Part of a small language model's weights: 49.9M parameters.
MLP neurons of a small language model. Each row is named by its layer, matrix (gate and up: input weights; down: output weights) and neuron, and shows model dimensions 256-447. Each number is 128 + 24 x the weight over its row's rms, rounded and kept within 0 to 255. Numbers have three digits each. A neuron's up and down rows have the sign that makes its largest values positive.
After each neuron's rows, "fires on" lists the tokens most often at its 100 highest values on Wikipedia text that the model never trained on.

L2.gate88:139155160103138111175144112137148079099173166111151067157151138145124125125135163157145123144110111162128118165109111109123176085115151122089136142113124127140120117120096122128114090110187088147146127169138144174174155160121117105122134109106160110136168137078131096141096078085135136104134123154139119127084123122114100106145094134121133136137114141101125130114123180121125114106131135141142135081153154137120142132151076162091125092158056126102143115117175151136178118133128117127133167097105103122132096140146148108137111115099147158122153088102107112140116123154116160118
L2.up88:077153124127098151180172105107152095135086120104147098117135139128142120147133132126110131163158118124101136118160122122137131105126120131124118100110113115121126145086113153145103126141180116127163139111104140126134160106135131135130114110078144146140155097129122132138066142143114135113093177166109102146132125127118143095123158148131120175152121137123127104096080143131157104141125110171166128131154184117085141098147099122122133098188121142157114118123148124119147147136127146096132128167107106147112136126098125149149150148137176142088161112129132142165104101167135128108
L2.down88:166117128141117138123116093130153090169147115141112156141115153124129139118127122136143119117159119094125117115132169112114109127121150130141108065158124077082140117112156133140124185154089114127111170116091129089145157146183123127121144157138145152130103122147134139136104130149116109149077139101121125131135153159107133121114134081151152109149101084113093164133137120151113138110091166118139106105115157139117130101101139122132129149123110106126063129125134155148084105137128098096161118171135148135152134130151095125105164134150126127144118127119174170121108102139150093112
fires on: " name", "e", "pi", " Football", " origin", " Score"

L2.gate825:117088110166095116152123153103141158129157119099171064149133150108161143168123119114088109130147134133098148113095084086109133110112123092162124145115134133108122134104137124110115148140156121141133121089119138113135112150127111154104171144128128121177116150145138143096145108146136139169131122116139133127119156143132141134143148118131079131161151141132099115123140120101173090165095142129167128147179125130121158108130059107118130129104116140135162151154130106122111176126137134099123159165094143144059185126109127105111111134133107163075136115139089152071124155127082129101
L2.up825:155145134095120145137116126147092159152121096118096113159117151124156128153114124124103118119158140134050149104121126140162104123113122112153143132117143160097133107095154174101118136141153159128127153117105144138125143126131154114115142132125122135155167182104120127077134132136102109092103092129134109151163152143122141104102156113106122098176128128105111111128127149117120094152122144152132130119136123168125099060166085133130156150149091093131141146110130109131153146101141155071095167130118137150150154144160107151142118114130157147129108110150117160174137183137128124108
L2.down825:120126122120158133140206131134149138107124163108149118129146150138146109058101164129162151106120145120105123154130153133132145129125115125120137132124064162188120124171129118102094148113122096117088148156100142088135119115128110094132154112103159082143119117152134094138136106111119116106147125127116141088135134122110115158088145133138161152061109157108110107137095110141150117118128128140129141094113146135114143158108168131136147141082119163097149120134137109133143166119172142099139136142122084122158072142112118112124152131104103123160128134113129117132188132170146136128
fires on: "s"

L2.gate37:145095150132120173141153165123162136104162124104113119099100188133133112168135170102162121151100139100149126141139133136130143137111119076096068136103098148137122133112119141104121118103150152116138112139157124148132093124091124165105095165113114124119115101143149088174114160120094105091135135111142126208091088158073068125144136132107138163114159100139149152123084129160127131101115176116145147133092091113126165120101134130146120141129160118102138137158132093126116120130162117136096114116126107128143140133089125175121172135112125120139092120171102143159105121100109148114
L2.up37:108101131143169097106136154104155112105148167145126115104121139131143126188118137137102138095127133116116153146134169094104117107134136095124095104101092117173093111099182158126118097141153102150130129133110125101123130145128135127154126122157104107140174104153151170130102139118115128123134141120116130159139161136133114114130152151122099133153169112192125089080134121132165120133108118076196120149126144095124131113146129168123153078094142141128141148110150144155105159143143095135137159118133132138158139121099144148118117147141105114170120184160086065181106157168143124154
L2.down37:104088113106081098138148125176116083076122116142125091133149126140114145143104156120137103133147147146114133143118142126136110093128118087104130114116158140146145150144121164110131070094121129147109146105134153116152114142116104116101153092152162161097120113127143145115140115120140110131173140112170102139147115130166141121174105127154142140111149101088076126085148161145146129131096117125136115121105120064116116137145112124096143109102151110127099099115128126127128154148142093149097106132123104150122086125087152119134095194118170122161117074099142170189111120140173108092
fires on: " to", " with", " from", " than", " of"

L2.gate1444:142133102133081073158096104118146118105176119128158093122142111147133115091103104062108084114123106150141112113114146098085160130144125115133153157121205130132138119141142138106136102149128101128136197157151131135109154109126131135092163124134100107118157152157146149117139103155084133141118135133124138137110123142159160150142077133139118089121125145097135136120092143133131143105112161120103096129091103127132140129124091135126100109072102150125116113141126104124119115147193144126101145158143131145120114100086160161116122135109127110083118100165149073107109139127110119143
L2.up1444:150175129119112107104116158140135104130134132120113161122107113088104134193115150108116121143141149078153142142120120130094120141145167166172137150076103109174101140082108151092154106130152142098092120108095121103125096082122127151130145135132164142085128128105106163119134147150138119177077114106086126153097113096121100144162130178082137096125104142154100144128100127079133125145147142142106109141099133128091116119144133127118148133093105106136121161095133130128101186102131143105114080130182081141088150110115141152144078165124135110130115135119149156136127130155134105150
L2.down1444:144091120094132102132135141170154162166132118136120075114054152128115136146122165162131139093145113148137108128141171143125122138107095078126094106150134190107119175133146161131126159128155199097145121162171109144145146117120130138175113137132170107126123179120145113163172132092095091097181146143127119185100168166098121101126138106172124132100131125144136150122131114097168179095150103140118147143115152140126130166102063140105153134142111088115128141153139149122119139094105154120171169166111120091140123143087111086163176081164116131129148132171127102143096159097115168143
fires on: ",", " United", " –", " family", " age"

L2.gate250:135158149164129157114156112150138119126116118151125094112130137134118104099131156093164141127106115131160124105106128149134120135153115080082136131107117162105135130124120157167106156121169144132105115104112173138143157093104079147162142141140130116127135160124112147125125104137097129107111164140134112133152118111124130134146179150123187112126163157113127130125153147122133136154110159168140104175076172093136137127120111138060138122070129134136126140141148157143098095144110131122082095158112111147111094122127112137131089151132117158124086194101100122138155111183125178089
L2.up250:143139161133145145118129112139140107105104133106147120147097148114088115132141130086106113118077137131155140123130103127173081110126105108090136114109101162144146137151133145172136130117155134136111166147156120135144136071131140144143093145145166107108120106107126118116109143113144091125131122126211082164147142078124148141153150101127187145144167125129092070103136120166126132122126137148085130116097128120087096162127125118105126135088108139131139131141143174136134152087101103092105116128086130098135123111091132145122132156102113158131134138141111126107124109131106105109
L2.down250:133148112083163137074144111175103112102134155117146079139146148135137109091130101144114107146182119132105139128149131157131105150153133123119162146151165171123147129123080118138194138116142145103101163149105165119108158126130103139142157125127137157155118092171109109109160110160121129136142111102140137123151115166089128141137108140105129152143164114136156153096176152142142126130164151187138088127137121090130110117147136107100172144137148168093158100133163133129121082103133124136128100157122116135116130119117102093114124166113128096092125167094131105151146107178117114119
fires on: " which", " that", " what"

L2.gate3:165147131139136112137086118123116171163155159117136124136131158119093144126126095138144149116161095142100125098093180085126154088143145146160139114112110101098125129100135149081125114111162138125117150115126109143147118153182137133120130121089133089154130124111112128106133108112115134131180162112100117155126158138149109162135131113144112086100112155149118096115130144134141104133092120156174106114155105127143129126119097109165095121156121142140097110124092159159117135112137138146143141132138096116105112169123116075107142133116143121118150142126163160113091150086095135150
L2.up3:092139142144142101118135101122147113172134105134122107137164094150131098101137119092112122114148106125093120090140163123093149101105134147196094151118111113117152114152160164130126120121144168108142163129159112109132164109149116138150142151112146140117207109148147151102125088125152154156116114131129100119143127150130113132144142101135079075101128149134114130134140133125132115112105128101113107100153101149143111086126125159117124095096156124114072168132129165089123167125102149122133199122125110123137065158144091149123113120154161104153154126094176105147107148127104095138
L2.down3:156136113146103129110103131123135134106132112178171152174142174160117067125108146125141175110113112133082139130174128130145110130121110165128106105139141157142085118119116177111111102114123107157131133137114137123101131132101077161122091114146106134120125117120115147095060124126091096096164132142142115140124108152166160125147104145127131130149085147128138106113134105125143108101136162173137106140120100127112158130155068109142143128131113138143111119089100170112133097099131123131152145137112149091137128146110107111108118094102176112158125118124119115139087098118156111130
fires on: " ex", " Best", "s", " future", "th"

L2.gate930:110118172127114155134149105101115081125093122128133082143079099110158120108147131134115147112122159111088127086141122153157125141146127117148100112165101124087114144179130118126125152095139112118102107163128087114089149117155162098163108160120090146115116113123076149093105104127143128137152171122123127137136122084107087150107114121161157065124149115113146164114149148126149123157128121116156114129139075091094149095131173141175130137153147159147148138122139135142116109081154112148164094131119145132137116117102137137115126122124111115099122126110155127098091143115119087131
L2.up930:113118141157149179127135113163130116136147070130140162142081108137138083151131087129118118125122166169148114124148149107132067130128129143134109107127094147137118158144131130111132149124153120098081139147105114126139089130112151117182128153181136131113156100084124094108129174124105130115095143136117147170161132092144138139143131151138128114111159150103150116169102141138128127161135092129105169149156141136141150125110119156103122092127169114142125141115118122103132138081132142108161143137141082095170102115148144147155126134147119101136198145132142112094122107102130099131
L2.down930:122122112104089129122129154128133140132123128147155115116124152127083170130121168117142144141120110100086089146120091090137114172116144127084116196123095089136160064115149110144144075158076109156129069154148142102144104118140074091136106112114136099083148146122124156144111169133128193108124089116165118096151108151155136121116111121119091137118121124138141105120119119137117158115130146133099120162150126112157147136133158091151157163153113172102094131137187138095134109130110097157157121180131094125087106099129094116106169122099106106131137106097115068168084161120150084108
fires on: ",", "),", "\"", "-"

L2.gate1684:136111128091133131120122142141128090118101112092120083126065138134127178123080139179131147135123096146159118128133111122155128176129138151096141160131111093151117154137158116114142096148146110158121113079108122097098132112106125123097124161096132147159137148115089093112162098127144157118140130142115130101064161143105087135142136094146101108117103169112129177145126111089130106117150139121186123139114096165097168109157096128096123135082126109157118109145167117085081190112131162158142116144086102138157101111127119163116130120148106186147134111164084150109127099129138116098
L2.up1684:141142102142100094141138129113082152084194150119120139107148119138102112144120102104103130122125098134103137121159099108134128150142131141132125134102106107146094191136145126145194142131130101136143150099155157089115103122138154169085112092132162120147099136090179117154165116089136105110111126128148173126096096157168113141134125129108108103119101128142112153150090134104145134162113145109156134132096121191065129127110117105139112116127122066133099135112151059164127141100132164117135110147145109119099163134093117088119166146113094133119066135132151149168116138116122089122
L2.down1684:125122096092137086101183129143118151161154126109182139139127130114099145131137138152131135144135139131176109137160120124116152147117104135137136151110157113074135183134104118138111134124128130114103135127121169123123108107145129117101141161101124167129110157120089150150095106074092161145137132153112139134119148121086127157107118146108166118132148149111091147090100138096118139105148129148150121128107151135154123155158112096100132142078152175161138112132106145123115146107150145141154120174128140152089051135128112114122106142130100166134157121139103155158142130040126048141
fires on: " (", ",", " –", "born", "er", "weight"

L6.gate162:129115131078139127112103146126124115128080168131098147152127119158137090172146130152104104146185134103112129106109137139124118162167144119144118140152173097118079129100145155128158128168158154103159130156074106169091140110125105103123119088106107107114110181124097126145163158117116147128114129108156153138094127133078146094116121129125148141075122124083114115143133131115129068104140133146165143097111138143113095143120130151088130130106123176106151129147148126123128087151142111154164139164122138126153148102103095143121151135115101100102083125166122140141112152142147086092
L6.up162:119110134155122135131107084150135111091107128138146109089128118125173116126140131155087115120103118111144136113148109108153126130151157112129144143142144159174110118142099192094136118145124143136142146165131147165115088140166142132129143118115126116130105095182133138128130110142116141114110124137099169126141148089118107141159143140141177143086116144150123123115117107115101105095105100137093156127092122101168120177130102143132104142124095174095163158126111085110107125155083125116168121125151126133106127141120084092164137111103108090143163159146136129151149137123089117121
L6.down162:113123119119131154129121124153078159125128123084105106103131154177140123139140114141120070145166117122117128086141088135104189175130156144096106164158149127145104139075140089169102115123142122175118140136123124156099099118118076091142121137145114157100134129159125096128149138113158168134153165110145090120112161116109136159141083135112129150166128142134110117141117133171158141101148128114162115168137143114122103136127090102122160126159088100119116165150106159104144097115121164112152073151148130102141114134141114133112122171147113086106140123111169157159095120171138135115
fires on: " re", " co", " super", " Super"

L6.gate1243:124158118129138105104142130112121146110096143142144147137107130162133104132123165111152119107072115124140101160165122096120104141113150168084169127106127148129182112130099124102145124141131155137103082182133093131122137094125107142130152098105121148117129124151110105149108142138123101125115116164148113117116150168140124128103136121154153126086121126170131093140092163121158122150122137154123145141124130135128154124147134118111158123114090113155057130136076115139143101152075165168127152155136071114131113121146121146125127115169145165133138130104145091177097105129110153106
L6.up1243:130116107103133147123122130131092139086133149101118110076138164120149148133096106123155124100142092121136146079139119144121145175145132130120159073146097132137158114120125102090109163153136112139152154123168138125157106145126116131182115119129116106068136123172122145136167084105080107115073153159145144157108171175127143111145154158136140121164138148183129065160119137137129102114128133104125099137111120169110082044120107140103118129134088125142164145146123125140160091141096209141110126151126136126097088165153152134145101114106144110150093182125116132138119126136143150154
L6.down1243:101159089131131135126142129123124093122073147122169128175132157122158128103109135127125098129090139083148108157163113145143134133092165164099093131075140139116123138143143128134170154157136098126171106121130138087148175061151129151091130127156151136145105135111100096142155136126122166112128133142123194113129112136137118161113100133125126171113155109189134105116115127089155145122110151145163141155120144106074118170119134139141148139115163099110102106096106123143148107125121114156108172096120082116124106139119131134111111121123144130035093161089130153149127098130140130142
fires on: " f", "f", " De", "F", "s", " F"

L6.gate721:117137163148136115098132128103125124139124118153145115131098112144120110139100129147115157069116145133128130087160098153105130090180096189129101136073107106079085125113142093136100100143167169179127178117129158104165129117147162147130133102097129116098155099119136095138154119148100127113105135147155142167114163159144154122160156159099111120172116159135132149076140093102124143093159144126130120167136139160123115098131088137133134116128141103135099167074118131094113176133167120119167167111174086196102137146114101103132157138127125106117092121110145112139105131118140138118
L6.up721:107146098170138113137137164132136163147109140155160124137109133127133075156142156118117155088131085149125123137124137161140114137163133163119143130152097154134122107144124146137135159151138150128157072120123132123171109110160114141130159128121130144137151092116110140097111107123157166109119105127113126136138140145092130101115147146134155106127110110144136147151127105093152146120143148121128136144164120137131137112085074169176111118122147111144119102125105108129093188078177119120156143129134081154053101135121098124116139109107121100132103167102154126132160093129152140111
L6.down721:148128150155118153091135161134154105103115152096124143145173138152147139117117092143184153070129109155131130141143142101123122115190100176122081152081110135135130120171086171141113098121110119128099100130126140103114127144133117154155136106097121145140093151082191090128134115109119180117140117143160150145123164094138102111186155113104136119119164157147117168159142101155166114102168117152100147127115129135146062113139149124127131126166106129085140166125109135107145122129155137118146145102145128167117091129078078111105119146143098149115124108118125118160142099150136122112
fires on: "\n", " Fu", "fu", " Fi", " |", "0"

L6.gate1047:144148123136147113162144116122121081127136134116132088161143113129099128134124145108132156120099162151131154118123187106174123136120115170120129139132092172124131167140133117102119129101081133096096107136151091153125102124124136129098143131136146042118146161142141157157134134122119128167140124156120108132122154093107136146100122116153139134145166150109127144112118135098078128098124127132171121102103114115146151117174140135150119115178107149106101168117115096110102104143118153105146112088159140160136094148102176129137159124143086126156080122147134155087136129110161106092
L6.up1047:106133137155149155108075135081117101128093054149151116141088134106125161125155110145126126161104117094157088128139125161121150147175117110107160122143087143139151145145132123093141118112138105162112115123133112125139116122141188162113095142106149097096095119121121087144130151145086092093106125133079149145139108131145127138088157170143104179130179136144116171152188112157120105071151106158101163165164115097106133123177132102123162132120151099148115166130118139130136111162129127084157142124117168098132143108137143114140136101146155083110122094127086116178127112119114114096
L6.down1047:129153116103116121149105135095120122130161122085152109120131145146190134164173122125096186103135195135119106145148121115143106133119103179132104134160102142138151088140159112114137143155149123162137098182109090137126138099161122115115104083140138111151128131141096154118164101117105145125148114133128125114129193121134100152107103112140107134123129143126145155138098099126106166133090136117101097096124148128150146112154146088151154088126139142138160098111126155146119105076121155114124126127146114145096111099131107153172106112112153128136097134149126163096125171161145131095
fires on: ".", "'", ",", "-", " ("

L6.gate1153:109133106129116140123110100128156126133096112124147107145100103143128135081115117141128184128109115093141101089129118114137131148103114131115180085140106103129145094107132077128114136110141136133133130164119153191161152144112137124134185151131137119152166128121109135148152079166134127087108141113164128110125146135108117116189139099104133096130155079126137103120124136085113119179170175126145097132140128142135125114129136181111115133166117109086132106113104154148123143108110112124105123107095090120114108178144115104142098152154123157115156194134126117122081118135122108136
L6.up1153:150150131165067140129126097165140115109071150155132126148138148110095083140113128129121162109118104126128154129124123105151152149126102117132118103148057073135127096130168123141119131095125123111114121143127126173130115145120137090124145082134159092118152143113143132163146129153128143091094098113173096126088162113159157150174108109103128131117171110107126142136114129126119111137137158101119124125149134150111133109109136126095135135127109124088124127158133127140143105145085139098102138156165091119130135151129147110104120105100128127150161158135116116115112123125097110107
L6.down1153:118149156089106111112135120122140122114128143130119127126152104153155111105129167147153140096201183121142118150118153131123130126161105172108142157128191174136162115147106108149152147135134108110155119072106136144097171098118123160128101144107126152152129151123137162115108139127089137158101127130134147092184138174081120117151100131104123100130109148157120102111131143096131129147171115133149123087096121121151139104169149142155126142110142135116141120086159117117128155126126142143127157117129140118119104118091192137112104140082116100107110122131110114128120118128138090118
fires on: ",", "\"", " which", " it", " also", " It"

L6.gate1607:146133145122151133129089126126135129145126113124099112092100159127135150134156186069113099168146102093117122112123119135163156124153111114130114137170118128094126138106129176196126115113132167137151120183150124120135120143093142121130137113146147135127086108123094116161181117150095102096095138109130148138133157127074163167126149108114143101082141185112093144144132090138098139132078163146127151078115104146145131125093055127078131124152139116158126126129150129165155108146115075101134076125081142121137111153122098175099121120137108098151133096153116153084159120171145133129
L6.up1607:098139143150114171162088067156135161138102143127102112114139152146145117081093136120136089169146098147149179150157154151078147102082120141133177148088144150129120089086148136140156107137148138126136134144147109147111125119144118060111122152097141100114141120107121132108147114089109134085076133097142122119119157155112139109110082126127116106122088110141150148152140132137126119119094089120130109144172149099163136122085155148120129151105114102143110122079134101087070149134156146141126155146156087097163131158119116132114117112145180109142152131125112142092109097171129089112
L6.down1607:130138134140172148094139114074191131098164097114130133115130137139121109101119154135113095141151143118123147096097156071143155147149092119133139135178132138116110148090137162107173090148136119124133105090127123157145150137144097125153112097114115119123144131147117131123085111129163190149139119132132119122118149127108117102138124070109109092119064133120115110116103147133117157136099161147118158132118120118145142159132090128142160150144079181106128152137121097102169128066155158145163119159071115158108169123124142115083108164099132135163138178106129174105105123112091118105
fires on: " re", " co", " Co", " back", " Re", "Re"

L2.gate835:137070134124105165124141133153147135107089146137083134081108122164147143146093149134127128149123102136108125113151126106134131120128123157180120146102152123104112090127106144153113152092161145166097138133143163121165137143145118127103136097150137153153086141165149129131119114124129081146147154140129083112139157155141088107111142115117078126148104076109133115124120116131118104142125132096129143148135133146113054143121107107129130161164141101123154118160145123159151126177118068167184112076176086149146122131128095129157143147152115119086150142147141146147149066157145112131
L2.up835:144127114189126140192157085136146128139113120138126117140089102155135117118133156094155121128141105116120100111168105088172069119124135151111155162136132078151138141123126087092064137111145133137139164139116159104134120113166107112113134171120126127149132124140105133111100113114093122100120160092114103111115125133131097114132128133141106096119101116126124134108113153168138115126120174135163139145087111171123151135137159108119181111126130135110149116130126142126158188112135107112133170094121146085144150183113078110143153111150116131091105096100108143131128101164134089148
L2.down835:141105138090147119074126153127133137107143113127126176134143185163131172138111147090126105166168117109135081135122150160135101160149111171129119119130160123098100124175131139148115159130141133098079139102130109149163120170158153145181112115138136142122112123139126120119117131157096132113146131135193101123129160154118138119115177115148085120158091134138115134165111088096101130120152102089124123122110142123114120168121130109133170151171123121164151125140144152162144097070098124159140153113119158112124127132115136124158147137128098150115115121111133165155157112103142134141
fires on: " |"

L2.gate1630:136112093147138149097157070096126106122080173123132124108081139134125110137141154115113124101134131142125124142147121076128144072118124131142132117114141103075147128148156138134109125155166119134112095081128089141102164140132079130107084141166136159166122199118095161123196120171130118127153154118131120133141120134123123140114112139091113109147138161106168174136208162126128136140110112147100103158097090111153130110138109109135064130177131128128135120111098109134086123144123133144152135126134174120154152145126150155162111127170106143077181150129137098131101114112154125135
L2.up1630:129114124147149133083133060059116157088079160135135117133115158155128152156146109120082118109153130148098130135161142136097183112129143118133140103074129119105152080130103167147117110170127159112132115108108124138116091160135133123109105139157162201153157197129094126114141097144151077149114112139148115129134087144071162149114130146100138107164138112132152158136144086123097092146106169151096124121120127141159083109118096098120115132132141139131115138150123118136129123122133125178116099129104152148139133114152179120154111134148154154142155147129160130145106157134124105170
L2.down1630:151126137115152082168119139095141079167128115082216130141130102116138105119133108127142075135154108114086126099092143144103105130115129087117147149155116113201119105130124125076091104092130108122157136139105137103139138128130108166141138151094120087149125085121153126121136139140142112142084102106085130160110129135145093114103111095101108109114082099113160087092114115107087099122114081132124132115128101122114092133144144138132177116107129113124111163131114113103135121118162148095114077149109103144133168164115160094131109080094120140126086147210096115113158149159113136160
fires on: "s", "us", "lus", "x", "ter"

L6.gate645:136135150114125149089136122153130145125084133119109137102124082173104115142155148140153107124167086143109142122121139121105127125081118150144147110140118164172119100126113163156098133119153128113126122117122115095132163099107148165100180083100148140152104133124120118142158141137137150106144101123119136140075115136136133146112140186125103123144146152134168114132111096135125148124142086108122154158103129086107098099101132124128118144124146123132167121112141174119133162134106096130128145149116125154149128127168105102156118178193163123124089153138088166133151185135116105125
L6.up645:138097148158160125130157133099141124129131131133159152104129138143119144182123136128121136125080171085141140126130111107128084089129147129100144144175122060117106135170159117162135113098139147128123099110075114124171130116156097171087091126100139166125121120161176089137133120130145101147127098153147057109109110166154090119116156122123112128116091097130181151145135121110116120143135152092129127172119103117157095112143122098083130174169096111110095141108133107162106127122157166145052108163178122141084124139139117091138113150167139113107150082119136132131125106100167128112
L6.down645:147112161141110127110117149172111114100165135128107115109102113148161139166108113112148127122120130109155125128128094157103151086117133105123140120158129152106148099076122128141109132112144107154151143099113142078147088127118116093157132097149110151113144105143174147161134102128111142101076135122135118120145167108132139186100143099098107122136122139143150146123097098166095157168137130166150121119098178138163091137116151123141154163108142116147094158102127120140174088146168121135143116109130151131137104106132137134148123092147121103158078105112133134152102144119139152097
fires on: " |", " C", ":", "V", "^{", "t"

L6.gate348:060097120128114104140141116123132134098085127131117141096114149111097134101141144139120128112162128113165107118155170131130093161127074158129094121095124146112112156127100113140111150128086113118088102156143121131146124119102092134149127143134140164125150082079128124101145124134074123117163095146087129101149090159100114110146106133110139069159140106169133138146141108142114097132132160126127152109137122110156174137113111122119121179121113122091096144140073123161120104141111115155152085128140126126131106112130095123149082138145132110145110118171098146129128169164151114150
L6.up348:127062135141152104176111137094093113129166142104139132129146107126099142140126113135141114141163117112141132098135122123170104157153113126111141152088139149075139137098096117151158197128123119075135119180094157090154100161128111079147150156120165137101114174131131122144116131121101121123121072134124159148151104078114102124127097119110143089141144083142140104128122158129161133129134171105127130142123160103162119149134148095103135121115121138123110128156167152177176143127112119110124127113111138092156175198148108159148129152148135103105099148132102132111169113089136135159
L6.down348:135127101171103126111092110112112104114121120136097151099119115159136154130104134108123116170138142168132084130156098139168145147127126112141197137148137144093057112098087148138146120108145110103146147109108080138129108158127157103156138129152109153129171147099158158190133127154137102118154155119114156148139169112077113108153131206108141104146121146098141153091119167134124125156131143129145156150125170118162135143129177146131133117152122124117127102092112137160129152137125072107127128079123141114139143143114075124146183110149126086167161145103110120117129143118111125100
fires on: " |", " congress"

L6.gate1380:140142131127126113138115134106101144145146129093123123115179129194111114150122143121164113144162125169160079133106104153095119144104070123144083155140116105090153150084149145097135126167114127127130102127164162148124184131150094094138107117127129140150142089079118130113116188142112155113158105142178179115136164091137155107125135153109119123094106127102110124104125108105098114113118142105143141102160126111133146165125117136121160172089139146137161128115119144127104103153102107155100127152115085147133146198089133130131140092148093157122141128116105131101106133138120169159
L6.up1380:163109137138127143122075107104120134112105129107117113118145136127068132118103142147154159151168097155106108116133104110160146128146145136125112144106143166126144118103111112137157114100092155122093163153114122106102121082131138132128147149134130120143182121123117129139179162124089067133159153112139166159156162154160165122138136102150130132137166154166110109157117147144151096166120104140165117163119163134130139139098127128157178134113158135108162088148166120139136176165163133140110113157098115153139169143112113132145107106162134116145149124123156143133091182166120133166
L6.down1380:111173141148123140144148119131144115125109128090125126178125157160112092081123143131131141135141118151108127104122124157099145108142142117132114157161147114142145166122162187143156116125114113159126129105166137113140137134154162137164130170148119111130078126169178080107092093122094123126159109116091136098151114114182130120091125111161185158075132113117157102104129118133119103117137146137119130137198095120183106105160110130136126123067111133103143130121111130120130136147119131112155121147121093185121121110141123123163183122147099175149176123113155161146121119111140108138
fires on: "s", "g", " made", "l", "h"

L6.gate1174:173132116104117143145124126132146083111163112086139093118086125078111128134143160105135128112099141192146147111165175151123151140162113145147066130116113104148109157118133114132133122125081134120063143154144154121144138155087156140180103127117146124111140121143091115109173148109122156158142161150152135155152125152131168127143160141116093146147170153122134148102153145124131094128155094146100099100118140105167164138114119145118140093142161136101117104130125189133110126168128158102077138127138152139112116144109090108180118108117105131150162111143103171116109092137126116092
L6.up1174:116136133106118101102149126102133122124130082117127177089124143105122153124129131138102146109101150126140080058127143139075130185157085173129137162171134100173127105116137154107136094161115136166106076099108173106115127146122121134118116163083145137106107147129118149167150096143141114120120134159081143132116099114143125157123147110126112088144169135087160136133146144119090114102144105108119116166135118080153162131106122183119139082130102137117117138118111150122146096099109128140135143139135144147127091124113173119132112135128124134169160163152109152155165133135124131141
L6.down1174:158074107168169136154116092107123113126129127124148187130125147148130141135058159138151123122129123141115123130137162126144147135122181124138127124134132166129119147091141111148128135164122130143137126174109124103101149114153144156119089114123075139174129141112150113125136131121084096126155063108080158107132129151120104171132121144054111139121130129172124136149115131134103093123138146149176100138163119150131152149127104091134131124122090150179122058153141127102118132113171102088102092125160123116111185162111133111116100138114152149093126157144130117144113109136139189136
fires on: "-", "in", " (", " Hol", " An"

L6.gate1471:130134168204113115104122145154147149144121164122184092106118110100079121134147118128180118104095122083110168144113147113150130134122133130152150126114141164110125088146115163123118077117120138130161145114144148126133139092141099120128137121091116103141144090114117116120160138126124134140101106120113113100155114079150115145134154175174132146124153173121085143108143128125095121173096134122126131140122126118104123141132092148121127118128138138094092123123118131136120113138111156176146153123151134115109112109091195121123163119155122115188093143132144091137183101151132120128
L6.up1471:159112143165105088112118176134127127101132102110136109134144158149159153139141137108169141149127112109143132134115054155109123103137125137121154119131096122103108145107145115062130095115108154111099154176124101125117122123141110115150148142132148112115151134108125115135120114124110166118100131109103163126140121131150144114145152140135101110146172133101112134115134132141086156158139122127094114152133112117130129109114173154114142132111135109107078102108097134138105137168130143127081142148105169176177130089102115149128130112129114110116120149114097134126154147111115107130
L6.down1471:128156075141127138130118122133133146093182078144100112103129112104110127101131105140070159130127131109169100106123131162182104179111096156134151129163102147122130153138118147087139166097115127102110148136145108161100181151159108182117148137107118077163108152161092101145139122131076115141121118112150123127118126186148153163139149119116109138137114123150167134153113063102139142123125122128119123127172163099140145171144137146140117111140160159112122099137146119163090124070106122152107132146180107091118088068125144139119082107111145139105154080112137109131106144083173124122
fires on: ",", "'", ":", "n"

L2.gate916:122141106128154138123078176152083128138118123142125104100121092118088148076069089133189170117109173132142120104123180092143118133133148135104171128097134148121153117114125092176141135136110136094144182112137143136138137155135106125108166131146158161129150145133119108138132132131123122085134115199180148129114125144149102136133134110147116126120137140132153159098146133138132133124100107117105078162135201115097105134141144165137127149144146131173101191109123111105161138117113125090134152128128165088111138135109138189121093140152129153098144136133141175136106152134096113135
L2.up916:095172139129128169110122166140148140151113129166157107136156112116136150122067125128084146164120140107114087056107136144119108135142134128128150121106156140116111107138146084137125102143089167168136134124105114135075150094125133126080112088132170087124130098120128123143124116094101097146124116127138119175121181129160129135103162145148170170141112127146098162137154104091101141185116154097175149134129136113094122116128100110102109156136154126160140115155119090169120177131106144132151129122149143147114099142133115095122097154167158136112174068166134119152112119124126133135
L2.down916:120127141112127121111145125118145108160090145131135141151152136140139109125136151146108105116127149147131164154140070118101135084157112119100140149111132170139083106136135155157146173146124131113131112120090160128150116131117140107097125099119135104111116109124142141105114144148141144114130105137103096087129117121131133147148125148107118163142118122114130078180134157137110157087142152127145104090123072133145182137124124095121100076136116109087158128149158130138050132095112148131097125130150132083112100149126128165111136114153135175094070123128102115100105124115116075126
fires on: "er", "ctor", "op", "ta"